MLP neurons of a small language model. Each row is named by its layer, matrix (gate and up: input weights; down: output weights) and neuron, and shows model dimensions 0-191. Each number is 128 + 24 x the weight over its row's rms, rounded and kept within 0 to 255. Numbers have three digits each. A neuron's up and down rows have the sign that makes its largest values positive.
Before each neuron's rows, "fires before" lists the tokens most often just after its 100 highest values on Wikipedia text that the model never trained on.

fires before: "1", "0", "3", "2", "5", "4"
L5.gate394:150154126133106134152115105109127119095104134144137142129147095118130121129155091123187112089124107145136158081156118117129165157175105103108119120111134140150154103111127090165137114136087110149114110144169159144131128177135120161196143153108113143088102080100111110114143126138120114124132151119100155122121158117155133117143185107114141116130122142168137154109103112107105093066106169117155131129098117145158128116148121132100154102120128141105088167128103109125177116187119099137110112193106121132142145148110147095097082137125104135110117101107122112125156169121114165116
L5.up394:112107138155133151169129132114129115101111119144178126113156103110142139116144125140130086131116118147105145119117150137131149092153132086134112140097146134195119125094130109145146136123117096131153131119157131135150113133111028133149174104122149128159089049144119109127074116161143122083143098125120139121118154133126131117129119115155166164109132148135130129164124151145095099100136140107140186145105168071133145113148138106121147097148125103156136139128118155155114139145098146153102111133163155118100114091203131133132112133115122129136137122117132164128119168104145189119
L5.down394:129112144164079128164124146134146121145154152171158149140127128096131099151156146108163112084122121147151154067141092158136091125142109141122135078152162120176115168082128126096137085094137124102154153095173127130134109129106084136129130165095127140124062094172114164141120140135126141074110132137124117125113108153118173136178128149141121155130123096137143093157123096124077133179125127103148176125105145128127167136113145141126111147123117101112127134110117141151142127139102125137135109110142152126108116110136137154096145129105080149103123129099143118163145144153126155069

fires before: " in", " on", " to", " by", " as", "."
L11.gate137:163156138147090148116124084088117105106181133121101102133119089151100178115113126149165150084092095155124164172105110113127161148082154138168152116158097131143136147136148124165074138082149138122153100153109112119168126146130110126162092144149144099124136100136130091108130126145169112158098098126113146140126093149118124091146120142103139175141122123140118122124124142131107150150152076115123128105127121106138157121118154129139162139148119116146123105071123113100092107109089098152167140159138164115118105071148145129115114120135143123142073134126108112110169118154096109129
L11.up137:165115129127130116186113132168116116100107106122129138093102104121124189128108126129098120158150163123052114138106138100137135175119121144101142132162063136138159136132128151114179141104106074100123106134144111121114131098159127147147128123182125111131112126147140120140115123160118154106139114129141134079123156154144097127101099130122162126134121139147131152104122154153123134141139109122137129145119105138162135135133138153146121123120096168109180132100132096126122105118137120140101083126100129077101143132121114138102144192199151142094093105148144099102082084171098119143
L11.down137:155138139131091098127137172142142113118140136156128144126120086128103119077101136117129142135146125144136116110159109133163140129090190103135150159154131165143161128102126129106153126120153138129111187134096151165118153161091118134156137158143123105137113155118112100155160130139168135098132126161057156116104101140126122106146133167121143187126136111129073140129114110148099139146114147113114126117097126113131125078126156135097148152124114115105122134101147085094121122150126072119105141122175144120148088100170121172115170189134113105156147116147141097145177157121112122147

fires before: " |", " and", " is", " |\n"
L5.gate64:150113108157147121129142086136126140098156146143067130150163134112130185141174120136142190158118119129156156127103135158138113095108102119139143172163162114128122126124160092155095127123115136093133143111125130084099111130122128156142089150146087138113116144117102163114094124146088131145109113150129123121119140120114061157077105100144136143111168084132112128091128067134146073140152112115156098161094113133129116141145133121160108145159142126120169148122168181139117093153145122157129106151091137115120110139160140117131134147102114153126151107156129141152096123117154163091
L5.up64:123120111155156120130116102129132133141138151128058165143150116122172166111128132151106119144128144114126144104086124154134141122140132094136123175127139082104105149094157094178124111107116136136133122131141155140139113167154135166149081134144091143081129092106145136154095133126125143166086098164111147116100130119119030141094133103141114118135164102121116130094133077144118093118193134120151109125118102138151153137145100123128106123167175125137179148104124157118130114125123118128126129148100111138141103176147118143119128119103154149101138096183103118144106146147126168122
L5.down64:116150159127128074122141141132155175113108124142144127150128116144148075173122148126115139173117125122126086136132125104127132158122163140061091105145111110071129119095110151126102091127106169152166133149073124167160139116163099128145082091145067119123099104129105126146100130130125146147125104145087144086163111122121083121136150143121094098144158161157086138154127133149117089142129143091109127117167120131140141124171093110124108127132138122172115135113118116107134105096107134110137116130078115132164118119128114126163131108130162158102147113174114120144096163104146157136

fires before: "a", "as", "on"
L11.gate446:127137131129153161134115127116105071102137131115109164125132105124159143155114144127120121129087181140128134083165138116148119121164161094120105124150173127115170112123102107119129126120126101122089117083139094155189099115155095147153149130138079163164135123124130081102137130149100133138166103106136151151142112108116120147136121147115112116119128139063149131127134136121113090173143078124126153167142106093135157106143138096138093159111123184160129181121144131176126142119171146153109163129105087127160142111139154164095124129182103118150150141121137144117138127142096164123
L11.up446:175120117141129124077124125113127144137165132135141125098127088152166080086183120154133157087123163118104104120134148139144141140151114129156127111122177134114188152156108114144087157140114163141147114157104194142098107132148143151142121191156102092132125119107112130112150159124140147132141113135143093107124126087116094116097134130178117151139154152111157151186118158144151110120127118109143143109125135086176171145143176125101140120122099127124155131116123135110143162100131069103111159111144137130121170127126079130123113176112145131147139119139101101154102117111123129140
L11.down446:102125116101131086127166067134126124135156161115139136164158119135127168107144130187149082149110110143154103147144160112134162085140171130159108097128143112108145135151131129136147079161126116149154177134115160138155124135100138143158123141125151082140103108158153119122164156089154128126117155106170135112136124136152120111152155115117116134112131118118164119119140133075106139140108056124093117096090138148138108120100117138102102118162186150124140094090114132106155058117127147123138146124119070119137109142133107121114131137107101148096131141148121129141097140116140173082

fires before: "un", "and", "ission", "it", "on", "id"
L10.gate302:167140119110170104124131127117141099201126109125127149159100086132108128103092129157097109130137114126155179128093100143138091110143137128148131123117132089127109148170129097126146116160137114081174068106130147112094143111124092088115119096153101134118122122158132138119115086109116147098122161102092182119122135111094131097130127117135192078105135127106167116090126139109173151129155161114091117127144119113105126138111085109130123107112085096119120152089155150130123158129099144140155159128112141089124091113096131153130110156091121156094163132133142111114138163122148124149
L10.up302:139135131122134114138097150141126101129169109138132129153137104156135126153088133058073156142135114117132129123125144129149153147087150115097104132115121117127112162118129109113113112146101151104146133143127188124111173138089113092128193073164196144147117130132162139149138114130110102100137128103132140132085140162168105137141107083122143157113088122110141146144156156102121099124161102117143124135113117141119106088148137099172109126088108135159126158132151133077104121088135110121151138150129096120119103092117135179176107135152132134150145158144132172099085105096125150155
L10.down302:084154094118120107144117144119148106102116143120147149134149155121093135144165144094109134159112093112181161131100131134123149108129118121109191129131102107133134145121122123123128135115061120101137176128132163135113111167140132101095130142066130080113115127084103078169121160108130089134122085122148170158130155111143133118124093131112158100103103135136113138107155128131115112131106093127112161121126128143126121095094166099187112123110155091118139103142167147119118126119141101121114113081129095138080126135157145165131136164124102107075111151161142090098107131082110137117

fires before: "and", "un", "it", "on", "ission", "ies"
L4.gate492:120148129155123149135114157118128124111138156138125149156122140147083121167102139139100106103108088127132110081095195154113139152143103095165109157116126129153149126133144103104142086130085103095144111144160167136136136087136146125106147122119159178106168088126097115126136102108155104114080124151093108146130163129143118131117126155130118102112141105118157161147136124102158119143135151130138134107137108132098127101163187112174128177109077108068121111143156125145127120129134107098127161118103110104157117105124102158165134132133071155082144131106115099129122100111081082131
L4.up492:141156131138115096117128147110111125142163152154151125176149123151139157191126096136109105113134099115190113065104183188114165127118143113096139107135087156093137150099171119152132120083133135115121095141140157130141107121143112130127158118121135130087161124140085090149122150090153137114113141117107115100110140118137145112139166133132107107117137120129146127142131123088145146086112150144157146097134131176124133123166128126158167149125124158096103133104122156091163121102113100131164152082106113128129106151080103130149144132131105155147177072150148139143085090136137128134
L4.down492:109149096118100110106128176121183134153184132166128082129175125170172141147152143109080071124123097129161110100134174166155164128133131130131116132103100165146096120130155092168131137147088133099155104148111140118122123126159139130139151148098173136082128131135096118136129115113135146085099129156095142107084131128116077161157105157097126108111114140130120132102117156097110107127107141125142135144143145116075128119138111109127111123094089121138108096138163155114129122154153138111173124094098102124138118142135090156136121112108123153093166148161140148136131110127107150179

fires before: "==", "===", "The", "In", "T", "J"
L5.gate65:180095142121114093144131149091143110102091148118137125156125124137148131146137140144158137120101092151101126105112126156124148127120155105181174083125181143135159133172144095144168134134134148099161118123137152168123110113134141137117165132140137147158119117090135151149076138164134111102150112123124119139063143097144083117115150152108109131157134140128096130128137147127165171151146097132128142141107163052192146108108124132104124137119097081089108094098145093148143095139109116104136101179130106119114089110125112119109097113112152117142116109147167136129091136124103123133
L5.up65:130140123158090135122108122133108051142099106131146134120138107117138115145122111138130165155074097156117134139091067122130118164107136107156159054117134138095166128152148101102149132119104156132123108119151136159110139126106151129119132091121149133136093151128114127152106131110167102123145147177109135145088156105136118094136129161123078126110083134163119118123138163084114171150172098127139124127151119078151144101082119083142162135090125097063116109102114134153146092159084127123123110139122106137115100137135103134100102131122109109139086106141135123146131117152105116148
L5.down65:131145100131111093180152135145154114150081120114166124098129145127135123160107116122140145128140118141109162131086088102133132128129124120150165085148149163082153132141111138092127138159115123105148157126123149134136129128117164109128121114142099131151160129080122112127088162157159137091158131146118140107072123121118111109142110160104093120121110112117144138118108126067104126152127120102107156121136118097171131068114151077116122131131136135074146076074101095146134107139108138134147153162099165135129089155080065114129090111124107111153101102122133109167173130139136141145

fires before: " |", ".", "0", " |\n", "==\n", " ==\n"
L4.gate3:179141125117141135123131157112187081095123125117184121153153102128107105152143095120127163126139109150156159104133139137118143136179119128116178119126172104146123119125148129135159118153135154134140124106196109132132061124189139140147071100140138128139121100098154114107157149147118078124152151080113140102133167132121125155127144166153117145117115098124135137098148099138130123136135153125144102173101100116131127129116087120086164139127108157107156139153161141111117121170153108122152136145078139164143094164128129148137155157088152159119140097128121111114103113155143119162
L4.up3:091132096094122144179143079135149137116086097128132078143114080149155131099112150131086135143124146133133103117083120100097146102156120132139121106078176108112110115145139125154154075124181140145137137104124164142145112149141135100107109142151147127123150111124147116092095098160167122128135197141157135139150139098101123113158134166128082149158131140139131099135166140156105128168167132163147179148119139121162120122093140136120117154091126096131123103105125130107080099122091144099136101134123111093128157176143158110136163122091131138133129095145133113133133153140095124141
L4.down3:110134094095118157107130143167121143143110156127143100117107136161133144158136138121127130137108146138111140118133132125114092162142125133154124105091122131162165138143110142145191112118112111145077130120074131112168150116104083139104125151126132119153126108140106103150162094160121124161102128139117171135142117125117105062112137131127153154117102115132108104101172126144105152119182111100158135138171181134138175103142139110128172146115182107111130136096165123100123131133151103135111115121133159163147127190161081111094181088134136117080113124165123134128113145116088092144

fires before: " ", " the"
L12.gate219:153130147102170103123096138118151131183065160110090130161110130100060118139154131146124148112175136118105127107172103157113123128133187115167111139147168172162130166156107182141151116105090163108139130173113116125121104119095132132135083094157128122155126123134107131125142126124110123134130155117112082094106165141110109116152154139148124134128112119194133149127079161118163107114141127133112104099126146123132147091159142125137147165094133156122129151112143111114133104110151159140124119105154128107115120154094139138170148135151099174173121136146107094128121120124109104152
L12.up219:126115149122123129115131132121163066160124141117147131114123092139138087149159128137114147104130106107119097157142146117136164140186181067127135153084088121128133134129111138112142166160148107101182112148127114129149129122095133118127120110120097164115140102108170145111123089127120116118129146172128148165132100081152133131106101153153097152102090127182157117102100140116131142131111117167086110130158128137134162106147135122145179092105104114110111157133124149132177140155165119145134131105196157150129113148119112139147145101129105079108157147176084111141137137127096119142
L12.down219:117181113146117107115136112149109141090087116154082156112116092091142140110072120104181133131135137107092192098126130106140115086104133137139107135159145130138113090131128165139145123144156110148147050136124102128098107138140138134116102101159146144139109155187125134145138138120123153089115083120089130125090135149111098124102163158132145146138114133137147137108149124125168145088165104143095131148112070106095168109154118110131130092154116146126122149153141129086148136097137094127111121117102141114137149157082154118133117106127144122130168129134138201140141107097138121133

fires before: "a", "ia"
L10.gate394:096125156151083123135130105132116096139092125138129140140127098088161152162134114120122126139141142182090141121156124169127151138116142104077127099130132117103116109139146094155140148149124136119068122115077123135145084136161149169133106148163103115123102131152136174130110168104108169092144141123163129185092115132123108113136118147133137145136122125113128081159112155134146172124162111160086161141135106103123156106154166107131100145152192139099125107140114126107119111129090133172137138129113164115160123097126136122094117147119141090164148152190116107160148117151108092114
L10.up394:149098125128140130137112081161134128143136124149087144164120089088142096117116148134139111075163162127132152135117181154117159120143105105070140116123151115129088127156124152156086145115140099108116103129099164128170110096125073128135123151117094127124185135120127129089114177080146119114138110108098135124145130146154121094121134137109141148120141137117153138142103117138135159093135145126101132105094107150134117081129131172096126109108108142187123149095157168134103162136172102156139162137064104135152111151139106145127139097140126105152133097187113100157112148112123131125
L10.down394:094121128101173127175117117122147110126152132084173109089142121149165157105130144108148105137098115119081123107096168107148141157105140140135092102107146129125123094142135085111131130111119175161122164108131153117086125136131142124135154152127135140111112176094174106123132149125133184107164126163116153148113140116158106099124129158151160105171116120147134121134124150145123092157183136127169086123103105132168107089113195136086140147135068119138122100147112129107146096113114168129137139137132142124136126120149165129108165167130114156101134098071156115131124126144147122146

fires before: "and", "un", "on", "it", "ission", "ort"
L5.gate215:126141066092111120102100137099166105149189132127127107172116119123081144158167074126069115177143162117122169130115145118131135131119103104093103138134065138164108138111114126120124138124116127115123093106128119129090152119117133131090097085091108155117122132113091091132119155122167084129107120148076158151097129174177130103126115161122142106137141110077134086133122140090162142100132138108146125128123107129079090079120142116139138132152112126155117131137125125127113092144138118135124117136142115161086110125095077134140132122150115146143140133108120120160138104131167157127
L5.up215:138156107145159127127135107118094090163142185140109122139121158170110132103117117162082082126096129101135132102095152153110155114108136134124080139114150100108158148138121137172128138107156141138115159147133117129118142134127096121120201143088148085123104091146103086127126119074136115150082121168156101093140142157166151150120125124128096117137112138144124128132129130132154111136163120111130128116142081133086115135145130129142119145081136157139159094120160125165145122129084095106150145097052131105116122151120109166151129142122095129117114144175144119113166100125153086159
L5.down215:145114100117080143120109139169133133174161169141110105109155133138134158126103128127103125114105138134146166086135133098209145153081184129097120179145129104106135146090127127130090156168139121086159157124124138134094135106177118094090163123124117116109149140112108132119128112116122151117115112188090115138165132133122131148167127118118149133126106118133090135129129131096108131167139101062137124155170142148118127105125131144147077161084103139138129080101141114128147107150153126122176142113127114115134089130126118129167142104083104108118133147168152153138114117098124129138

fires before: "on", "her", "un", "ure", "and", "s"
L9.gate226:145096112143123129143100134126136113140119125172144127170149102133099141109109134189094056103117100112145111119115136112087135125107108158087143093069164090107130153153140106171109113118099146115119122124152136088119137130135121138127105134163119108111153118111103181086142130116102117108151145120158133160107143084080133100186137100144077100094142162112143139158138095124151129127146147096133131120093139136143100156162116117170115141129124123130119137096155101129104119141152095081155110120141091146148123120172112126121128121112139087119114156115144092137132068133086100114
L9.up226:141146142120141118112128140133120133127105152120125107188138095125131117104137080172143104148120098131158133097096169082128114141157110098122112124146118104133115126068143130137117126148074132137183090173146189089153179146145072104090139128142146142154098146111154133151121088069133117102094163162115167177129148110116116114136141090131113142147101136133108128155165122139111143124158130109111145116142103136110096140146134137149123108100121116071119140122128117139105121125131158092151126124116074091109113168121135145116137145092123128102152193145125121146164114132133133150
L9.down226:126120091138128127149105156131139185123159130158142144122089151122130147122122157175078066123101089101104096092137162135106154099151144178121144119135143141138134152120093155195166084172065125136139131127154145110139127138147096104107158148133137099167074107120142111117151148138133164117111107150136152119107115116121096164138103119136115129113143128129154167124143117105130087130160132101135127103153090114102156119150152120172150104111096138138103183116131081118119157145129127155106115118164135110153113111113122126116141116137132121136111135125130138150141143166099101202

fires before: "0", "4", "1", "3", "6", "2"
L5.gate341:148147148126121171117145108176120147095073093110123112120108150108080150108100108169183146105135152148124124149131122115134139144150121101168135141117150121143142167134123163128103086113116097121098125160130138094130112150095119117171142190163116137118114132110164142148197078104147136096121154132151098150182085180153152124145138146105107134184144124130107103099141113148117103126132124110138167110111127149151126163135158144109116106085151124131130124147135158138151133092128135150118149162104101115150120156140158100144121134153132124121136167051141136106131123137158120136
L5.up341:075114137142152115171168106154122135161089133136103138122113153100131173105156111131143134068111103096097111124110126135145110172127135127203141141127144123121148157096148163139121157158113165126160129130131149176123141097085128101126114096120101147115096079131120119142147138104104106130157090135153110131096131116110143093123078128097182102105184151116096137162175123146151123140132142110118128106156131119122121103122126152158128117125148152132097137078090142122108116150157141165137116102119161113165100121145146132152149141144111190119115144115109122111162102122138157163
L5.down341:135109117146125092159166143103090163125119129148151099157122106126146089129153116119097087086131148147090122122125137101124194142145123114073150130145119173142088115092134150114093162112138133124125129088144123130125123083136123097103123094100168113098123117132155141135081130140139138121181165124117132094157095105107169153126126123154095094139140112119135086152151138161108138142128098116127106163147133104124137109062141140124140130132203132120132125130137124117145145116115116086146154070153146145133139094150130174090139128097132138107127152161095143131148078129113140086

fires before: "as", "a", "ris", "ott", "o"
L12.gate500:134124174103155142117106111122110113113133150107132106130122122166188123136140103100127083158131157107120149110151109142173128060130145097104095100140154109153146115131134149125097122106117121104093158155091163150134107127165084161151112143137097148132102102090116120090145173149167144102139084109123144121122155114139146120109139091106115178097115123115126131133110166113196115122154133145175164104077137119144137141131073137131144082148144143119151148119133103129108139143134111101153146127171150136127143156129126129192144103154123124135168144131111124134110089128088122155
L12.up500:162141131100106121118118123187121099112137128115108095135135103141130122133109131127115101164102114129137117108127181133116116127086125084123115117113133105131157160118132109118095141095144115133129124130146135140139125147148108165114108144162116093115119122154132127170118156082123123131139087110108187185093146091125095106120108100105130171097113105111148137135103169170071113094174122141144188096116159125144119136177167156118090126142111161165100159150150142139135153143113138107143166120162084138149137161119154123106139100155113109090163138122104107128106117161135065112
L12.down500:118108105124103149117143153112183130123125122155135143153096119092116119135118132104090101132137116164102149061145068154144124069151153115115183094116105077108150111142097148145122154147134129148126180161093126101173132143111097147103126113133097163127108080153120115112127160111116091088125124094161130151121069125119150085146166168134148153105094139107148155144125154099117139125133084150185121127145111111146126124146135153120141124142131115142158168108131089112153125109100132110134164121139111133145129124128115093099119122143124118152096107100092144133133096169109117103

fires before: " the", "un", "and", "on", "ission", "it"
L13.gate403:162148070102155099097113139126143106129140133162120099139143117125158104106089125135093114131092102119116130093074168147117168110137142163120139132116129090108110091120110098151172093157141151140112113175123159097139127099097104115140129164120159131097130116115126112133155116124125085117140154114118136144142182150117160148143086159100112069100136166089116166119075107107145165101128143109146138092093147129110147115096127108142155154110123094142107112130138113095146087145139133128141114133160108131138148096172092128157178180122124147113097124168119125123155119143109108135
L13.up403:169163088138123158123145142168135099144146141137141103134136078140116107159156108153075128135129177125125139108093180144145107172113114156103145172148136108113115124134130122132140086123154149091154135118174123157136117149140109113132122117133120158113111091108145133096135114100127101131144115139080142143148121115146099124136105165117113174088128123082149104111134129098155109091097138104093100105144114167124091086120134133130095099086131136137108117122125094128169095151159130126148115120147153133090141130065125144168093163114113141167141103115127148102123066151080101125
L13.down403:132102176119135097121094092131124153155156168157148137140150128127082114159105112126136160149110138117117103110148117161139152132121109143153104097073116159123128134131128106093130101114110136111132133130110164123123122119128083095097148115090117088095086116112106154106103120139088126081115081120105139170150109161166117147134116185132137119158129182135125098116151100110153081156161113166141162082146091132131128121148107156137147102107112115137107128181148132097139138152154100116172138075118114125148150131137142169169102131106148134110153092123129132115181139119101117143

fires before: "ub", "a", "ust", "osed", "os", "in"
L4.gate44:114140120162133150089127118146109113157119139092119119111134133096195094132115107121128129156137127139140089096155172155144150113116125150151119104162148135126116079126132134145134101147147158093088155108128164115092084143117131141155136144155131117124124104134127102090091118151104132096107128208163135117152125127098120140114150171091136132145106146122147125132136121091181124149099146126123120116065140122121159120136130082138105146124115145129119104136135138085085113163113107100163157086062126135103138135117103143082105124153137076112128065144129114161102134138147112123
L4.up44:117136126136159176119188124121134140120128123100073140130118112133114108068113161156159110148132146111093167107118136138153093181135129165100075124139139109133165135158157138137157092101146121094110119128125120119097134166135122170133142170170132111126133078136152119147149142098123185125112143153122131169145125127117117114167121134126139143146114128136133113119122132145126111151093121123173150141126130159087111140120199090105133153066121162130107129155098165176119142086115085159125150119141121096123119130091117142119130116146137129142107122163140142128088166157088107154
L4.down44:124128117122128180108130135172126111162134138070160135112121109121100099100119127166108090093108130133135147107125115134181153135171121123151093095104134167147164171137150154150139141079198131151136165117113151162115101150124108136150169110150115174116154140156162112102126112118139108157108121159152143141112195135127149144177133125116121115111151133133159117114131122096117111113102116150154110113107147163123143134099178135101116144137115139147117096146112100135121142177169095135148103155078097083107135170156124107106116127140105124151153109152117104135097130170109130124

fires before: "0", "9", "1", "."
L7.gate83:140160147136166152125132134109134112126117123146153133097123139132134130139176081109123173127134085164137056135138101078174109153139160120092138128139152143156147134157150117150111110124123164088099112146106106149116169134140145119126129121112142131162122111118144124091134112129148129099129126119092119110068143130193153107111128156163127105130146095094137128172143121125151138154102118120133136173110123112081111114135140089124125148130078093072137134159159109095129071114124133113168129092128142134089097103120118115081169130102129144120111134193124123128132168127097146117
L7.up83:109173138096154114148117135153091132136130106121158164096098130135073171090147133131155124093124084149109086128155099078117162153159140130108139118168179137105152128166110100114137110107149168113156142089113104117162132087087149122154151108092129121120140107099118108114113067107124099133124140133147154106110119108117133107104148110163095113089137149111162118133154119132117138110087126168143159137116091105156114132122082117107131153137071111141129141145128138112126151126148154132139122136127128124125116086128092139147131176098115135127123156161118138157133165118077076088
L7.down83:171120139149087171134152152140127129100094139128128093167133150141118122095111091129100140121128130115128144118126160124141122166125132095140157118173127187112131120120128113141107108113123149106132175181113115160083145134135177089112101120145130112136115096138124090125136100162126153087092105140124165154136153119145181121122116141126163111099126138137116115143155144116146163067182118108091121155118146139127133121135121134123163109128136150120127147082116144045147116097111146082157116120093109158122131139137131116172169117121146100117186078126119088137106120126107144109

fires before: "==", "===", "The", "A", "In", "C"
L6.gate135:187139133079149143126117127068139096125148123150157110176121130129113149183140099110143155112170156144181109113117152111085179094133144118129160108103110131111144126133171095118132113088138149118159157102135146159141156132107140122160122120134151139142136145131117188139113100141120116113138156128091170141105122106111109072107159126128114138114130114117128131153129133098125112121077113110145128145117162102136121179096116127170158129089106104158104122125145120114138097137131131124138120101138114129176123191136130062106113164113167127130090102117154122109143137137155091098
L6.up135:166107108120136146114109151085145092109172103154116117159113140130127144172174113143125109142138136206157124117106140109121142101122129134144141178113098130107136133163171115124148091127133113154124177097133085159138114080110122087147108106147138175143127156128132164132147124135103107097147099147108120163138144093100125080137148154108135136142104176149111141094120124140148112124107134121119130133134159116123149147101118123149132146090082103138140116112136108134118120151125165119094113092123073136144106175145137100108128138171112121097087077151138131108178134157142090081
L6.down135:134151107118119131126126145106129105164105137124133117157093129134122128133144150148159119129115116164124164163131134118143157117137141132161170097116145177130156126165099126133141115128153088122105165135130093105144151138103156095113147156136117149114167152105133134140113096124098127151122142150148171145109187125139165121139154179170074080118111183132122133140170157166110117120165112130141120145119102081113166091112108098135124135117113090105124103115150085141104148161181138157116133092105093143129151151103097097098128147166101107097097074110126129098164130137143137084

fires before: "1", "2", "0", "5", "3", "4"
L6.gate22:115131126142129152144134157133129110132099131061094165114117127107130085093141130080135147088169139121156130125128137083153142125115163107118136136118143161143160150142129126121162084100126089056124164110132167132132127152064137106123114133127095137118119112120149124142143119106106109090151190103153123118110140150127137144166155083129104121147179160141110117117128137094102132134150116122137133141143124093124146088126142089145096090091140131114101111131138156123112081161113075114138151122162092115155080173106110090124107147151139167105144090151106136130119146113106120107
L6.up22:104132103113116153100131120104143113152115137095125187060131107099112113106169166118111151114145130136151157152129121094169135137154140074111146156146160122129138153166175116130178122105136115095130155108165124127151130167086118145165111162113127140114128072108117095140167113111120108117122134105121109146106153138134142157160157111164175144135158134103117129114111108142090119130139124119147111160101101125102133125166118121096143090101127117101138086125141142100127097176109117157141120134160105121174116189101119130130126138115137162096136080138139134119174129109116185101
L6.down22:108103115127084142151138102086127083127124133113156120132145124161124112149156174132131137099078124175121090156121152134146122092159088110116167100147147195137113135121099111121102121100127140100143138109174140126088122130125132151157130144118152129127094116142138134154136103131121130110133119082102086173117111126134109111091119109134147121130111133152135097158126135130086150139098131141132096132151109154132143107148172134068158111136144132124115106112122131117149127124068148145183132111146084141157157126142078162125157119118106174112098132141121091119140070073148179101

fires before: " in", " to", " on", " as", " with", " the"
L11.gate375:135171169121161138103086134115157144120152125153141141090112092128123125091093164165156149135111130098100113101105123106100122131124133128141125145094109106156144140133108102194124126174147136092130129153139160162144120107091159126107096120105119123111127158093132088117141155158144126105118107139104126164086097104130159085135101137146154112117177168152135148151163150137111135157164163116147134183161115135088147094191117123111107127144134121131103119104157095086122109137142115139122102155180089108123134098126162127101123121147106116141165091113119143127110124126094096166
L11.up375:142134185127117107138080117090113142086156135110125146145161124151127153118081112123116144136118123151117107100145131107170130128101114157169128153154098176120106125159148123164111124131140076141147124123168132145125117140122143092161125145145143158109127125133125100143125136125144130087161113139113099154125124119103149088075146120110133107098108120130111119078167127150120130131130149117105140150150094129098137136142153107118098119130068176137075126093158124152113121172137075173157076145112150124110153131106164154149134166143094115096123082154145132129100151131135055139
L11.down375:162109180136124147120093112164104112094113092140142172144154085167120108093125157169148181115101120129141144101144118108105133162121132156139152135157119101135138129149111146121139198139150138123130173105127161146122124174152124111114146124139111113115105150124108135092146102136144070156143113158131123113120089107092177114121168122137144107144121141140121123126095069122137127130131131109157162143117157084147143156137089148146101115135109147128145112153142143062148097196103123155133132134143109105130126150145085155134119143145157162119157092150099139130160129140133178109

fires before: " ", "G", "C"
L4.gate255:099134127106117178080121140123132100144146143097088115109088176107109138143122128138099152131160149149152125102175118163078155099138109134086106144142124148136130113103198123129180176106098178126111156133161146158138102137124121103149132117130103108084102134115130113123102109151129143124086112102077103127122123107181135125121136111150086090142119122138134122144125100084112120170152164177133106113105098109119147123122095132107136154130107102095110144143119085089116138126111097144143129080125133108104152126142087145122116109148119090124087145094117133137152140123160129166
L4.up255:117130120087133192075144150151134095150159114105112146103155133113107129140134136157062106147129129123114114146094156124131141116143133137135099137097078161141128130095191120091186122114110136099113135137112114116117100121102111091100131129130096111092134124110124127137080162124134124123098100097089125110156139118124144130060097114143120142176123132128153144115118138123113093184091112153126114127123124146159146123102125114105169174144101118124071145145106128091130136138135144155133135109137153081127160163093128105112135164153157114102084091139107114133137112103116178125
L4.down255:087175110163138136183140133136158163120116102146136171121130105159107113123106187106124156141100126116164116117099121105137137170098151126165112100106108129169086123113155132100120111134156106178119132134079110119099122109142124110120104103115099168103111161195080157121120117137143097134163143133084134136116129088115128137153115145093144151153100135115102170113096138114118126135096147102144127154137136127135123129143121136154134153142162125141119148137101171155141158183163128111112153115103140144157140148094146096151129130158141138140124176140105072145116138188146138138

fires before: " by", " as", " in", " the", " on", " and"
L13.gate505:114181149147138152181104108119116117096097164147094125117147144161105166119128145132147130096109125138112100123144127135102125106144136128146184109104125124139088142069119145134104125109128117115096133126130118173124110157138170152116111159205143127106139119116195109137127166142099165152131167152117161136141121121104080113150086126156137145135145137116087132140111127149132132131117137134108134107129088132105141127075157158095163137128146155134107091066135119142086096137177084156173132152153140120129123119105113139154096137142111136098133101120140135152105099151082128104
L13.up505:142134139118132121123131127088102120118147122142093126085127108155064172091109137101147144150107107087089145137103106090134163139140105141137112126104144109151072101128113122146150105113085134119151166085107122177119141130132102126132136127119117102111124090136165068094109103120148093121145143147133126121119137152128120076139139133126141150093112115094087155167122141137132122123145102137111112116145103091103130145047152108129109129176132152158149102125083092145111082112124111145129087138131113138115104108157147082135141106157067112110119139114106120126135141151087112086
L13.down505:086145117127114089151120134138139159123086131108126135128165088123127149085122171148179110099143119167122121149097124127151134140124152147144125170133127124138125102127157140155123156148138120125122139133142165135115151114100140140142081126121127138167147132121134099121122133122092090130099151150067103114127050125150114092155129109159127186130136161114080108123072086152131124108123154111146105122162153129155151095159158124100103088111115157135156147128129144141113143178100123111150140144107141141119149153135135156138151124177147091134125107156097135101101092104085124057